config.toml
hidden_act = "swiglu"
norm_place = "pre"
rope_theta = 10000.0
rope_fraction = 0.75
init = "normal"
init_std_o = 0.0
init_std_up = 0.0196
learning_rate = 0.00866
beta1 = 0.93
final_lr_fraction = 0.02
max_seq_len = 2048
dataset = "wikipedia_en"
MLP neurons of a small language model. Each row is named by its layer, matrix (gate and up: input weights) and neuron, and shows model dimensions 352-543. Each number is 128 + 32 x the weight over its row's rms, rounded and kept within 0 to 255. Numbers have three digits each. A neuron's up and down rows have the sign that makes its largest values positive.
After each neuron's rows, "fires on" lists the tokens most often at its 100 highest values on Wikipedia text that the model never trained on.

L4.gate2590:103144122096086122172099117142110090145166092085098138168122110119148115160120091078136142124102124217098110121158113159120068117136148108176149150159026098070108084165164131117105120115135137105133142117103090124151105143113118165161157104122148126092201033172060128173158147138104106148161194145140180163153113029123162101112175099177106127198161158111170175134096151161080096113132116130081195129143045135121103074147071148171135136124133108112118176120161117093120121144144124131126119141132134136114130121127100124134144163149146162178104097118214158110088143126129097132
L4.up2590:096122131102155128178179127118176103072143132078153145135160119156164236147120117145107090077116107135102115070156107127112126139099179150173071160091117097157096119118166155086093191090117170115143161160064156080118152145085163129121118083119139153067160123163153119112155131122045159104119145126107124123105087061091123176141064151115150116167122149152135173116142130141132068155147135135161155142145132133113152118180113114120126116115149143129138122107067152129103100095133088085129098157167102147124127110088105111157117093136150123152131107104143151150141131165062177128
fires on: " on", " along", " of", " up", "|", " re"

L4.gate2658:131197150109120084103115089163133185103154115176157113097073089147137112131120132121079129138140155140117144122126121158088097154148066150127133119100086139107142106136156142140116165187092131110165158135100171138168195133226112178142151186104095134182159074115133165168118131068154210138141222101083113096084132132135121136116148154139122141157164175098138142097152059067123147111092130052142139123141080119101109074084133133128129136211149092138098106197157154110096111168213147150113185098118156123150100175099162076125142110198139221142138109101173104126164102134157136144
L4.up2658:166128124086150161099194093144155104095121151119139171119108137135161214171105115063078167149173100124110080114168183114130094173115144116119121113118093184139134120147151084149105158186153129046183071101097139144106186190125146168134082178159073148162204130134136169144120127115135140143104157126118127077134152133139120095103097086089147168111081166103137222138152154110087146144128131166090108102098154176158131107092103139137158085133126153102165139225069251146149107064140153106129121084151114091149072132134134131104109174114101096099148098129174143043168091176118131063
fires on: "-", " the", "ing", " look", "al"

L4.gate243:078128141086154060134137169133060144194101111116108143124134186125126137157143128121097146110117129087102150210128134153097167121145110137139094136120096086142128136120113089096158103191080148104146165054113145127170112174125082090086128139149124120110058075195125133125127132086147182140176197094047098158159201088120114085132109164090160095152166129132147092104105136097157168151165118134113179079161145127117102130155131179132123118105118169141144107180124137125104074139151204071118110129158144119120150099137095152160093063129115122175135155173153109088086140114127093096
L4.up243:133142143143128158174207194132131132130172089138088167117151137167165153155120121139120163088146169162093089126169115045103145074163148143145123161123120139119103110125158141114107107137090159093155098103138101090158144082168096187140146142195125139079150177151126124131116172084110109077118162104163178123049159112107130122138145129114121120126189125123107182079124124150106108137093164136135104093092065137118173137163105103088097107117157159128147124137141183139165156119140127144148103197086079160124144136150103121153108122125071137122074143164160092073142113104171129176
fires on: " up", " out", " Up", " along"

L4.gate2925:169126121163134151131160083084061139098211120111144161085139091113130107087107098158099143145136123151102168109164105125175099104156133122190128097090124156123117134136162140176162150128064108118128155173123146108102112061110074123073134076156121149128123163090137121100119185120111188144103092160138156152084116127105071124111118114087130154140133167107196169105123132145162133122082179120106125086111114090125153126117046142078100131170125151163147133176140130185095140107116072133114086154162149061132123149095119130135115131162120089168127142143118057130101138112125134101
L4.up2925:166143101094174026177076160051154080065121131154169173155100160117093126144101139189132128153126180098144135108100164143106128153087157121053149178090124171190161157148144092144174087150144104137197163140098109175154131139112152123159111136155172192047101098146085076080151109129102127120147158064114152082073152122124148190115126116120152145123147123133111156141146124101106116108115102141148096173109120194126115121151128146117124166144154129096096146041158092187152124192090182155172076143095162095072151159203139132107100162136100118158132137130097142130071168104084127107
fires on: "ba", "ula", "lo", " gar"

L4.gate739:149137188164132104101108161145154088158103131097151124103182172154078130126145144082137114090147148060109119066092131115105076155118117110121087131117093142138181031149193133119174185114126102088169138182153109131115138076134118132164139145077083130101116137152090083141094123097094137115114113161126062170138117156125092121139142139148179164111088135177139117121156118126120159133130156124100090148142112123165139139130117222118105093139103110074123197187148143179138108091143085192083167135112145144042188118099154164104155148205148103055151141157159087116133179135164141054
L4.up739:088110159100106173096139103142119102090155113058108177149122086175087120172108128132129095182079136154060156123117161142134140140071179146121115104086110070133104062086123134192100106107097087151160090146139140125126118124110154122119146120189141185126100089114161052086121132128118066204110098199087067103165122165139101085121153132109113105125199174136122115145179130185133076121055102189163111135113158137046124158179142130152168160140154132115157126098118141132078147136177135139100157078077149163140116116134133110103099118096139109118150156134130119176117134104147098165
fires on: "."

L4.gate2710:050164110107124182152130158143108143097111163104099114153111134133164172154155129171091148112119121154124120123070133128133175136097168154183049173078045116194134149133127111127133159118173123149077099112051114105150087086139087138125146111122131112124125144126134121189075083163116082150088152155055104116151156165132146165123143134188103104130141138165192113107106141140165123155094089143172107108156196181079191150137120123129162090130126020132138139139151121098157151156168144161177134189173104167160146109128050136116095159172088090099133166132090133151164110103123114189
L4.up2710:055089142156111121075105172085162222155137161160060142113165119065165133113116085157127163164129138125172091069137137120160222097085183156180105116125065124147011202093138140136095116171149218131181091133100142117148146130085149086122234138136130106153149155159140093070128129115144064160185155117063141120177166098131127161104139161060085153139156116072175144122110100080102121140103067089134140173070116086117114140100128079150149142135131087146074054178077101066092143155137163153119108110176115108131084156075147130105121109110123084130134098095150108119152111126119071160
fires on: " |", "ent", ")", "da", "-", " det"

L4.gate2106:099115108163094130150129078180099164132148154094089122179135129120132111127150115156116121083123090091145132161093144130156115170041148174130113093147173124135146092130125141105116095142113132081146178146061128135105196132142123165151179129052109113153093115139137156124123057194119068176114083141146161183116195159070104183053108143042148136158117143171121130094175145130121158143152132106079192142055132111096119155139113120063111154126158156153153154153119095184109149155076141117116192139140122117092135115098129099143127117121099090132124150112135156095136114158123138076
L4.up2106:141169126080134112066087124106172153054174092096113217171123154155137108132150130117138179149213099092121118139145124135111129142097126078173161065085110139112096141118121131067114140133127109047113123156149169142123194157132141137157144146076129108097149187150079130127140101178146089127109148151097123122118165167103122123130127158125070098118115098165111110112112080128074144189166176121116111130168189102112161153131123145083116137126151118145133180079135109071066161166089071141169110168088099129138067127157137177019139103149109141088110147142108173145108151137101119098
fires on: " man", " Man", " face", "ee", "ve", "le"

L4.gate2526:115185116019119124108151049121131108159086120096142130162081125063128184153172114140123147113139135153124141041119105087151183069053117120100120092157137134163137134104089171095151121148137104135089077142082168082164123100153082104073149129104122054132125154118148093167126122126067175153057138057129127175129084135097147168124064074152146079138162072130114095070176091073097111097131021151131137124102205129129105135102172122172138127161111115111094152166137158185151150130117179103188086138148181100114108133115164159131105149128135131103157098126150151089139078105091128142
L4.up2526:110103110153167153131157162100142127094113090139176151123127157078092081099096110167115144105099117131120043106144108159139133134115132121137136143090117131154145076161154159156114159112131118117178051066114190122161143157095148088124111179149141176163209132160141088107084188029113141065183159115146145134121159115163124143170152130119112106139105086088141089107133123125097146115166152095162116169150153090132173170112190154155075160091149129094054102142125084156134175153103159130105111138131118127108116112144112099067103159151125077103143111162167157094117139071118116114
fires on: "r", "\"", "way", "'", "s", "l"

L4.gate3419:113082089108116045110102139095153160125093088166180138091134107127149086172131124143133113097119152121146077086143102117091113140131169131069150138165102041121141117135192111143056144127144142145142166171094156167147149079130113137122084133155129062078148124105135152098099163115165143141092148127137105144120082068169086122174124131146120101162149122191073169118167190160172097170147102197056103125214072122150157146125127127168029106114123144147165150178115122154160098149144135128139111166019118134138149111082127155074082132134157133112140158112142099196147148123125097099
L4.up3419:142117147128146115063086157144102166109116147113173081148079078159133074143153068121125128079082080133098128138090137146126137151189156105122104055125096154116217102095113104145126131121145086132117115117095044133112141122149102116090123111129154112156114136078134134093095159090124118194163149152179123175120131144088118157179147137097080084183133142148177109121162141238187078083148153123050146122165121185104063102151078160127115151110123155086136077120082094159127035129126122107085098195121141136173138114179163128120139103099090135099146149155162124138147165137147142088
fires on: ".", "uc"

L4.gate3841:087125127110113109133153133090116127161163125185148100102117075140139091106066127131128158149093166034133124092171127133094152085146128160168121086128074126098189097113055099118152098164139175160112161106146143098180091150111138065171129183145188117044140076097103140097102147190126092130124202141124118160187117072174086119135120097115102124067131120110103099111124127093142116165135156134094146136140150168090142110153172173154175103166137106114109103100100111158112184115110155140110156199162159143137197083079089144161156142081084072105180125187149114135108154150116129071
L4.up3841:133189190128100098156130125115096171154207186193128117133157083163136084116101068130095096148117138093125116116139147104117160128123194100161087155138092069094108089184081119133184090117137193132118194155135145113151148178097104077180156101154166092105162135099173088092141162184143080066060153125125099140107115058159100138125120111139160102108113111073076068154119128075102124169115161146120157124175167144114147077111195156180212094166150126117103131127072089132106130081132167123127125132170146127144138155076184164152139155107102153129153134126111084122120149168152080056
fires on: " by", " later", " name", " addition"

L4.gate3260:133102092060150111106112107110163091123131149092122136092103167127162113210128125118119208111125149114124133093076160059106117102132108110166145114134114077146146128116096100095109163116133164177086161112114144130105084165130095212101126119166154134198124121093111136121152066129169086106137094143109145103148156124141229125113092149162093176155192095171186118111149159160110128119142140073132134119168132119098128132145103138131197113162092134103122154129129116084133097131079123149092096080170107125139146155100100146158126125072106138144137036119114145139098116120121085091
L4.up3260:146158158105118195066128125111129136141139053115107120118117126114104197153113141117159142129114085085130118123133169069131177176140147170136145124154088179075146123124086142144110165124092149130059134143119154119106104155126120152148107102075093097096159138153098122156149146118142134044093107140093121153139148108079167123121127126113147131104181102131180154162117092139087113127159126095159178102145085144146101118120066183154083115136113192099160113090122103056114151128128155114148142128143033158180095153115181145139144185166136123146204135111094116107046145132128096127
fires on: "\"", " ("

L4.gate563:098068099126108146154120105177105123152128150154180089107094141139138162140108086156120130087153143099183127197151113141093135119077207063131108236090055078099074097111099109161096164125113106093131082117124067111189163054130166131097083108131152183114220162103124120100115107154177102153151164090140139150136159120173159130108171133103084156173183092130120162104138100073152187147058145105086105124118166110052138178118094130095139083137126062126121113122123184171095195128093089096146077143161107108142126101123133115118093121095094138105118119098058163109114130090149141116
L4.up563:138086104128143103204180128110102176134123089134117158077099114091155090091150114126111134103136051166105100168110147138137144156145135069159194136128094095116106180087148145149109096120123131145140139157147114101140192048119149136147166167195096163157120165107157087183097154156163111153083127184116136115143107136131151140095051123112084119146149103101098137168089127109069133110138173117099121152117153095077144180188150137110165130121141153190109114149113103101112115213150212105122136154142110120097107157148147138085138150085135111115132117153078106139203128112180130143
fires on: " |", " anti", " minor"

L4.gate1587:121158125124140122108144094096142161124164105170126147089146123118134079156135088162187153095162103093098063147175151074154088086120161088153188168096099051160110103133116139164094148156122147207127181126104142137185050101155137175131080063130096081145143156094168120088136156131129126098142106177133152119116109125089163102139126084135101133128173152086140157076139089085168165154113099106118128133053082143156143197130151164094075150139105078144099141102091113153119116156166140117159114130135070083132119156137172184161144113213177137133125138076114136140116105112090129141
L4.up1587:137155146131118121099136128148148155188175185138112153144119078123200130121176100139140140070093118134105118127118136142112145136131054109095064088075168137133119060156191124172131161143110138095151139141145194075105108111165129163179172143131137144090119153097099087154125093125098124127196132174086169141154122111114143162101140129124139090188095132152168116117046117103150144111110088018142113114141125096098150146141131103105148125128087169121100166126095160133116137148150117135132069119167098139094112150168133105051129075126096079125113100107178160169128147116159160124
fires on: " school", " mother", " War", " over", " father", " class"

L4.gate1270:069118061100132090082128092127062130080115129120092125136113121045151086145172110192135119197120163164191083135133136080170129139099127141146096083145104091122125096117121138107122122121142103171101138164077123144136166128131162104102146125119120100127122098143139123110120123123148139143122071129123142148142061098129112134067107132123129142151139068132172120206167139122116100104116151145130093116164147110121079149099186101143093125124112113181163107103131082141160140144160110154124169125089157182159130110154198160158228168075153167123168082135142183142154139093080096140
L4.up1270:163101079108134103140092116138073135082163166111127136144124150122094097136103095153121166146136117096025126204131146142121194168129128158110138168118117092121131100139154103152058088205090101120122115163056138069149100136152165117120151117147117161142126139091153125104142138109097114120158185152184131106109145165062120129057112108107151118144119144135214099160159116128143137136160112140142107149142152169114128148084143159175062153120099159146125107169142108056173158096096116144080115135120117117112153107071093113106185152083099053101130098141160121146153151131130118121
fires on: "\n\n", " acqu", " Camp", "ep", ".", ","

L4.gate3232:192195091147109191101165187154156111123134134093129156146176179113116130142151135185104109158137143118135134162149104121118138140135099090115152111089124157111133138149163228105143135113190148134122114103158089142115108159138158160160117108125120138114129129157162127112130101134099151157164108118150114158101156077151104103103148186091165126116165191156167147119115219173083085109125149176164165134123049196079174129146114161164218152098164132165093111152139122094099133155075149109131124148159179081157149175112168145116142130106112166100130116104195103139179123072170164170
L4.up3232:097108151150113151075134144098151165081146154116098158086134160113097082178092041126131154171105186137112100125057111105074123170082143102101164150159114069078072085114108166192096115143104108191155163160112097071127069095100142080031104171182153058086080140100184134108119152075092143110121141157142114132133121095113175110139123166120087119128135121195102119103108133189134106119156119127094198121078154054100111122135153180132167141165134067139151177182134112131094145113121127161102102107136125135187120093136202115063130120127167129109099099101121107202116125173142200095
fires on: " &", " and", ",", " a", "/", " und"

L4.gate2226:213161166103105143132126128111169164160105099143179109155129045165129138188138111158117110081185117124203156140062130125135137086159199121108109160197116157155134089131112125082121174122104195160171115208155129145026175095118164129153092168148092168076140124078189060176102143146100132131206097114103096152149150184141135148160145096166097108176074175093131160077159190112109128204064138116108126116163110099129196218099163083133076093104119080141109082127155114127170118111084168122121135162106124141155083155132146133131133105142122160145190122074075127154124135115105197149
L4.up2226:148186141087096156143117134132163144133161135109175123125152146132135104205178093164112058141139098145172130050114101104110113123134178069147138112159108084068107127153144072089132092164125104128128158142153100151095080069145123100167132149132115123102088137147141164131135121132128114137142121181145104153154124140112168171090125115177089180144124099155088098171166186108138097071159100079135114168143113127132116133125125155159128157069141144072145119159150105078164094156051166143137163156169169105106137147088128106165095098085149171121104089134159119184108176113095104167
fires on: " |", ".", "-", "/", " Date"

L4.gate787:143062127090108152143094118103112147165110143162106105132116093164160141160126115141136153136162152129133153133106128122152118194145131116186077103123140157106142154092129113133168153127107115155133151160132101091055102187151188133166154137096110123137137127094191111124151088112150131111115092112136100093134158107093182115109093122096133087191066115083111114034186146148131079203100086082086144169164087172146154099157165137151161119116088083160124114106123129126130046129114120102097128082147136110136119136154099146117149174086148126204133077135100132132127164116094093150
L4.up787:121060141122169146139105143117060099139091172133130156117145118136123118185108149120025094065194126103114093121141097133101151085101150104109069194208168172153133135097150077134195128106152158109170178181143110110067082188153135150169101123173119129154129108079120131164141142142137147075130166096107113137127117091118197148148137134166138058113101109136101167113179070085161133087145133121089132113149145102165159126117151173121109188111145202101132143168158072124139138115156149131167169134129129098127067149125171107089117111122090116103174184098118120153135106064130118201
fires on: "ia", "a", ":", "is", "s"

L4.gate424:106113156128197164139131134144138128112187177125140158139201121121174138082145080180092094134112110080111122168070049112088063100106117129106084095061095139132123086113138091164135189144118102182105126089147154077096144087159199120069184133219119030091194145063127146096127145185117140097076189097119154129136159079142090104130096134141137088108121110139058123107112096127140144169115088117088157139104144112137101139124110153166117124110082160133078142093126110120140134141069119121146107135060164137158120117055153071151149096138093101099191169137135136183051107104160155071
L4.up424:075160087092138109127126164201147159078135137123146159124155151143100103121096118106141060146157085157109112109157109188134163149113169122092139117093110132116132091195142127143164187165100124165084110146107145093183106167124131169101073143113161087093134106080072111130088143133129137152125156117028163152121119160115148107157094116155048170121082148145096153098071165096083166193098123080133168154146194150086151194119136111179150086161196124056121124092122138128175051104115129180123143148143128128145082125194105132125128108154109104067140101122137160141140116117125193109
fires on: ".", "ye", "end", "oy"

L4.gate3144:145156156135175126132167121123127120105136140100138109121122124096117148111102154153057109132111110127122169185133101171186092181119216108161160136115091128111148123094168118079135108065156153154127141151103156097142084071110085158155152109146125114151198186139120106165156122122083131187137141101104121117109119132126159138105137083065144097171148087112111149107150166055098191132117139181072146157171139151135063159115095120156126096123112173146122141132126135156081140135143109145118156132059163141154126102097103170096104172108105148187175092190101137110108081157130152142
L4.up3144:100096132110120113108153138090125149096165149142118140180178178129135187098127110068079158100150097136154139139104159141125161132108117183146088121102098161120102185150139070117133158063133077126125106128134150098120092179094089186108153152119131153153193161158125130100143160128120187140194110108120116142176124123120074088093098093150193122085088178105140118045119190109153147219140124162044134115080071173173046117091162107137145166176084131123083174115136116208104087080066101128147166141089080065125139139147105158178130133214034141091117113172144158112127147085158145137
fires on: ":", " -", " –", "aco", "n"

L4.gate3402:113163147083158167113120144173163136199146126098131150125143126088068089243159100125132099120070139152087200125099056124120131187104127091088126112094121180164152142150171155150188117108141194153150157138136128158105146150123169109126084133160113177128112089135101147089098166092135175118150160068059123119123104126138119130132120141136136113112134148138116114152148166148104132078167156128103117099113141127167115140181088122154148141133117131140141204106120102142157083101158083151138081104185119119191096217105144107093118087170116163179151146082126102148111128138118204103
L4.up3402:122192120124149125132069134110167109130132087112089140184124175167075026170091159128101097160059185088100135110158116134117141201070115140124149126098131137125138047111154126160213132030194105174143137117095145154136121183114122125133170124153083154150163092162156189069179094157122144106101174126129110141085127139128153174129092138137081098128198129157078108148154128109071141148185061108114167111156129086149164132148101158120104173151115091090183154168078083128109084074157095134169126195158086143154148111120204157063159124105177166143087095068097105126124161152167153108
fires on: " and", "t", "ing", " &", "si", " or"

L4.gate32:081110147104125106102168146134138121106138148169056116153185118101119156132079090126073124115189112061131152109161112156114100125104144119141098128106119095137145166138142124086127150105068113073152111118121131089092058131161113193108112102151126140196116141125115108148094113124164166199133134157114125053146158137085104098157131159084145131165092042102145146113126149081154125137102130151131192166127118160113136071148127095145149108102090165126076135097054148158108124111128097135096158186081171131082149161169184162092129094108159130106206155112152140155158124111171133157
L4.up32:111109068095084105125150094119116125102167162144156128067133183098125172122120128126128156144107157098123097121119121096094118121164123152079039151079129081097141112089179123108062088153126081131135047129161142099098149111139083135148132045139096136114154158147074093119123136136127128180135182226176128081177135115092133134104089153130183166103112083131161155101129110133142102105127148168107143150083155133118104114162134122123164121153131169152096104104127106113115154132145143133066118179154107146103119127152111137084135089095137166112142128137114130148177094095140172108
fires on: ":", " details"

L4.gate731:162094126159154095141120153110120173143127091147097125165144103181125110141167121148088107113182063129079097121133122126088150098120163161122131133165151082120106079120116140161084122058107160111112151087118118082098052136136140114119126192134157138109111148101164111170122164140116128126148161114147188038137082153139136117197150094082137129142158052078097085133132157114146047106131092118175172168143172161100104135150135148092070147123238093118138172176111129109159149042083174147114136142030096122125107134102073153097107091163105161148117154153152131105170078170182163108
L4.up731:171117140140061124119173158153122149145143098139139105163107171172131113077120067114123132135151149086163150137145090207137149138194130162115121106168146161098139064120069112146069103171139201098150134100150131074121116106137127089122122127113154093117141107139165122103172130074141137116138231138111150053078119172125160147170115168046076069161179102127125106137193156166134139138084096133214151161136092134133151140087144136163081098104135087207119130140087106136150116132126102118111125137091157105135121169163148076071131156122093132122118153132096167103136110131093068127
fires on: ".", "\n\n", "\n", " March"

L4.gate2706:165097134122080112166170081198080132116164153077152153160099128174103112183167114129147146144112145106123135076170112128158134154144173154129112090183107113157141141162185130113112121108151091127137177182092121097126126156173110162181142078116093121178075123135128077117107080147135128137097154132130167190161078124184154135148075107102148137109143154162096129129075136126122139132094142148109157149136135173129092196168073120134170108114075156104128129153160132094137121102115202183085178178140160169119128197080099138022149121136126115121107133105149182152110093121175152159
L4.up2706:200109136107163149130088079147122131195162083113130144132114111101089207141097117118143168092159144097129099170164166113148166077186071184099148117122140067077133129113183150135075127092129156121131212124139161112174094143139097077137144094066123106108172143090101103221162061124142121161147121148091080097109099119102156109108106126114055149127126111103127126129090143170034091086107112112106158128091094172118109078128165151130122161163133144161113085183110125126154114112076175121116114129104143136143046164188102164149187153148114113087151107209127117144159136097190137152
fires on: " |", " (", " District"

L4.gate1655:160140125078137150098178101180058091141156086201134161153118120090096137128120125125129129092117132123144134082119124099095113136123159112116118116135137174107139142152127142118156055119101059139141153145138133113114149112112105130181105123113087129121196128118145136191138136131121121096202094141161091124114091135151117181140085147156114158148104146106148117127138109121071148123169141103122193111083118167117049140135143117128078148133137100092104107163105128117121102071166116073108139133146103096110147178138120134190080116100096162114134115185084144160092136087110136128
L4.up1655:125077160163130126142135140141098141157113071077192119134111135173152120084131133105147090122158035138120153195060153111091123129094114141118128162127105176093129135143145142100125112161095194113144144152136109140157159106140083141118142098149134196116121138162193143139137159140153160132163076131133097065106129125134096189133057140063127093163112075120097144087142085130115119099084138137183128090118113137158113124128131131093149161119144099137089136133140170163153120126144152109068034103106084112078135129091148137136205111110170150098138116160115150129119089167152090117
fires on: "'", "’"

L4.gate3688:112143048159111116124139165123106160141111163143180137092118168126120141152121134130128091108135142161189177087152123175106174111141111101184165125135191158182163120114115105178183090110148116136156170135073085091140095091113140084114144109160139098109117114141137145156118128159062118174135083187117105164112108075138088086124147139100126179125151173159106114141190095090097155115111140091127127184121099028088157142122165150149125147140081154074069157128139061083105103172166113133114147057112112122085193131142117132165169145104140081073107068146167121139192172120146092147
L4.up3688:167155128101128130147117124083126131193166150153088133131099109124127106119161159115108150099146127163130170133109124113041118162097098093163126163156101104100090137073124166156135158138182125089179159126123106113190070138116117067151175116214168186077136162182145087122187127170151135169143190121155112177145140113128129101120142101156132084100108160093142101104134113114122178097145135150130151140165121102134108121163067141092113187119132132108097162103118145132128148107092086068120144161101112175165097145128160111125046176095123167145137060157080120118160153163065074105
fires on: " m", "gen", "n", " of", " ac"

L4.gate1591:143092122171119164114120096072147127061095105136109163123110132131134171068064133142130197127149152135178150090139141147104160123156176061145075114122144173100174107127129152134144125104178116140130084045164155153058096144114135103111085208161118132144178138134091140152106163183148121118134161134150115149156040149153105154082105203149100129132088147141110116100151120152137156182112098172085108094136104161115170160135114189039139083166138129161171126176138133177133138153132074190120169110155106116088153133143165136148153139130090121109107117098160084078101102221114195161
L4.up1591:133146097106170115169116140118082136116124099173082098173100075143199140136139117100116090109159129176183061134160168149096084136143137158136113136131152113118150129105128136080111107176158118150120180124161159133144099119097141152157130088139131162165145096174126118116172097154117166181129051111153126153134121161163131102096150124189087135132157111186176077146195102055110137119083087178109086095126142151145097088120100198092122123117126108166117128169135156127122098089161143092071130195128124178155199180157133134110028163146093109166147087161167085180056163110184176086
fires on: "s", " years", "0", "ography", " days"

L4.gate3049:171167150134102107128134135143045074127105152105066095171159145130126103113229153181052154180158094074125125109132107120137100165089133122106160057136109152151103122083135147133153137105178091071144132134119143131137136134140121115131157125128128088110103127111084164110164111128121116088136141160155061174099163117139161143111159122108171158113117083158078109146134173096096217185148097071172122104171093167065179137134124198097175131096110130075112100152124216141127162116064167164114141062131142136165129181066128103118086127178115127120192160148144097162087113095145180071
L4.up3049:112111151091065157121135128182087104138167085107111114167127142175111086098154154138199115088150093095117151129138113114113074161087038137139113164123138121195131122141111113118132156127172130134139143148133141187117176159078101082109160144100151090116121151101095137128132088137140117106148089149110063115135059137206187171070145117141161164126122095088100160132154112155098113157152156073133122179140078134163096150080141090105163131086132139105134119166142173109158140147116119153143142125078121132141058162177092123180096124125161202125147110151126105129072053124095079100
fires on: " Man", "rit", " Shin", " man", " Box"

L4.gate3561:096177116124107138049153180130122137196168181142158159124133092115139169108192128124170070126067093165141022199115106126115149113112047075142139152108203142109131090105143157168127080085108145147132145146191142123108108121156170111075100151118160175118128119180092155194104115124119127118172131098102127135152192132204130128136146195064162143157153138100141129122156097126134101114171125176085165104089163113172127171094183184090119075124133098139100099094171140150140103111107149145124133144159098121132151144146147121171076153133119165157173131165139120123128108028081129163
L4.up3561:159162115168134130100177100129144170147084058082164101143123102152115090152101115096087137106133117118123078139149105077106125094142175065130136113151221097071095111111104142148128143095122163146173143120135158103114099123160114112117184116128147141156126128130128128126208158155111170114146155111109104133102149141145070128124080164143208133130177126136069124167163128161135105123097152055117069212165135115108122125155139113168151107159114098116160090123101102132158165061110097149138118094107085130137158101092128113208159145167132142026117178155106130131135145160094151104
fires on: "'", "s", "so", "ter", "t", "f"

L4.gate1742:102160142068125153106124106132168097136022104106106127119125083065094125172123157087143141203140162179120129066088088121136158125138152135137138076119146141149161157103118159072158111178157172123149161166133149139060175147130122116115150147113134135169133121081135097065114136126124178098102070135083109112085157109079150143132163070090148138109091158131079124136070145168138142097122149088132156148110114134189083104112127112140105148140108126127152131110093132161173099183096120166114133136108111155132027151178110106121165108151130143154131058150110185128119159106155068210
L4.up1742:126098135117148139109150119060200111089120141121214063186122109130138136132131100135147125156109167188120139092148161182152131105138128137092141073084221103106144111113153192102128133200120137101186150162123180146060186141122122175120145155175110139161138107088108132117143114120165132104131091105070011154135150046070123153134079182127139194138106110141105087092113074175126116151088115091125130125036094110150128130100177151156137143142120155144142116164088065136128124160159138116068075119144119090123146142156117049107136130132154113103069127179139115119105211134134117138
fires on: " in", " mm", " made", "Ac", " from"

L4.gate10:145106137053144099121138135061104132146109129138100088128136106109164089106129119178068132144078094179170139137116166152092111054140097189086103174120062152153114159126074136179159048091150142132127172139045084097131085138104120145067135190161184087100124113155093130122135155152119128181166124116113133113152088149107163103172141102143148139118116241157171096104161163152119098162079124098189169140133209158124144090144114133131116159074127111149136139123120100093101133194150142159155133159087145149050101126073100124106136158119116190133164133108107072158107115138112156139
L4.up10:106104166050085099104125088133150155128184127125113112119187158072126106161166108103145138115139127197172105148141124154042135159145161120109153102106176161142181130130148115106097096179126166124111145195105124141164090107166165129079092139103151134125109146126155146117136113107133144163155101167129127138089145116160208113093090086122100153134123166119129098143116150094103191137163123153116153135132117098149112126141132159087134120072135097123176080111092174082095152089098070150138158196191133141111119116085145125197159108145034130123187123180109120184128104125152157174
fires on: "-", "2", "/", ")", "B", "H"

L4.gate3243:141111091086097124137128090114119118095200126103139086150131078135129150208124135067184144123099098127127118191129144109147110133107141108093143135048128130148145123091132114123109121155160153133154133127124128160087137104128085111111098159128076112075115163125121107114153081093103172122198114159144082147153111167126159120081132176136092100189102124133154170139137073115171141128156129124114163116156098150149110128114159110123124127144118174092097104103097142071100134070135127137105137098146105141190089145072120153139202144100135186119106117165116155091125115107231139131
L4.up3243:145137139145117132122181118157119124145107091095164126081115113127151169092106080101167112079096120147102142144107130107155128161126159108117119117143143117155156113170118145103144121146173111102113101146113117103133116112150164148184067161134139144047143129166101131142110110145165183057172215053046178175102123157150068168110155117137154143133141112151147151126232102167111123186099092151122089103136123173097104134132093130055107078111064128061057136096132092142125133156123150122112156178077149149091116163152168169140187191147112100114125072106146113100141179142192109105
fires on: ",", " ("

L4.gate2417:135122126087111166102162064127099118149111146091117130128163115134205127089144147126166102128153146089130159117071173108125136078153112121159127110078173123075105135081116103161124104104099075080154110127124168183135174123143071124095173181130087092093098097095137100091113131186141130155140131096138111055114141162098066161136110082107123112087140161174116101071123174103175144112086164142199140150097172074139126158183157088179153150116151077147145060112175125085147144170081131104169165150147179179130094116123110106134092100127106111089116166157149155106141096115072148142
L4.up2417:090104132095132198083189172150155119143211160129089131162160095145147142096096201063108092099102128090053094078127135169164087166103102077112115142052148117145138125159059083135121145158175103116153075121159114160151145170115112107077128118151117118071174107126081143150099141139109155128142160151146122081148162087123139111075162095116054158096074121176120076103169142164125216115127094122079044154145169119076129182133148125133128134170123104143140135115144102094188096151102116094133138128125127144126107134214081130163149160088181163101159164109124132098120106165111196083
fires on: "s", " University", " \"", "â", "'"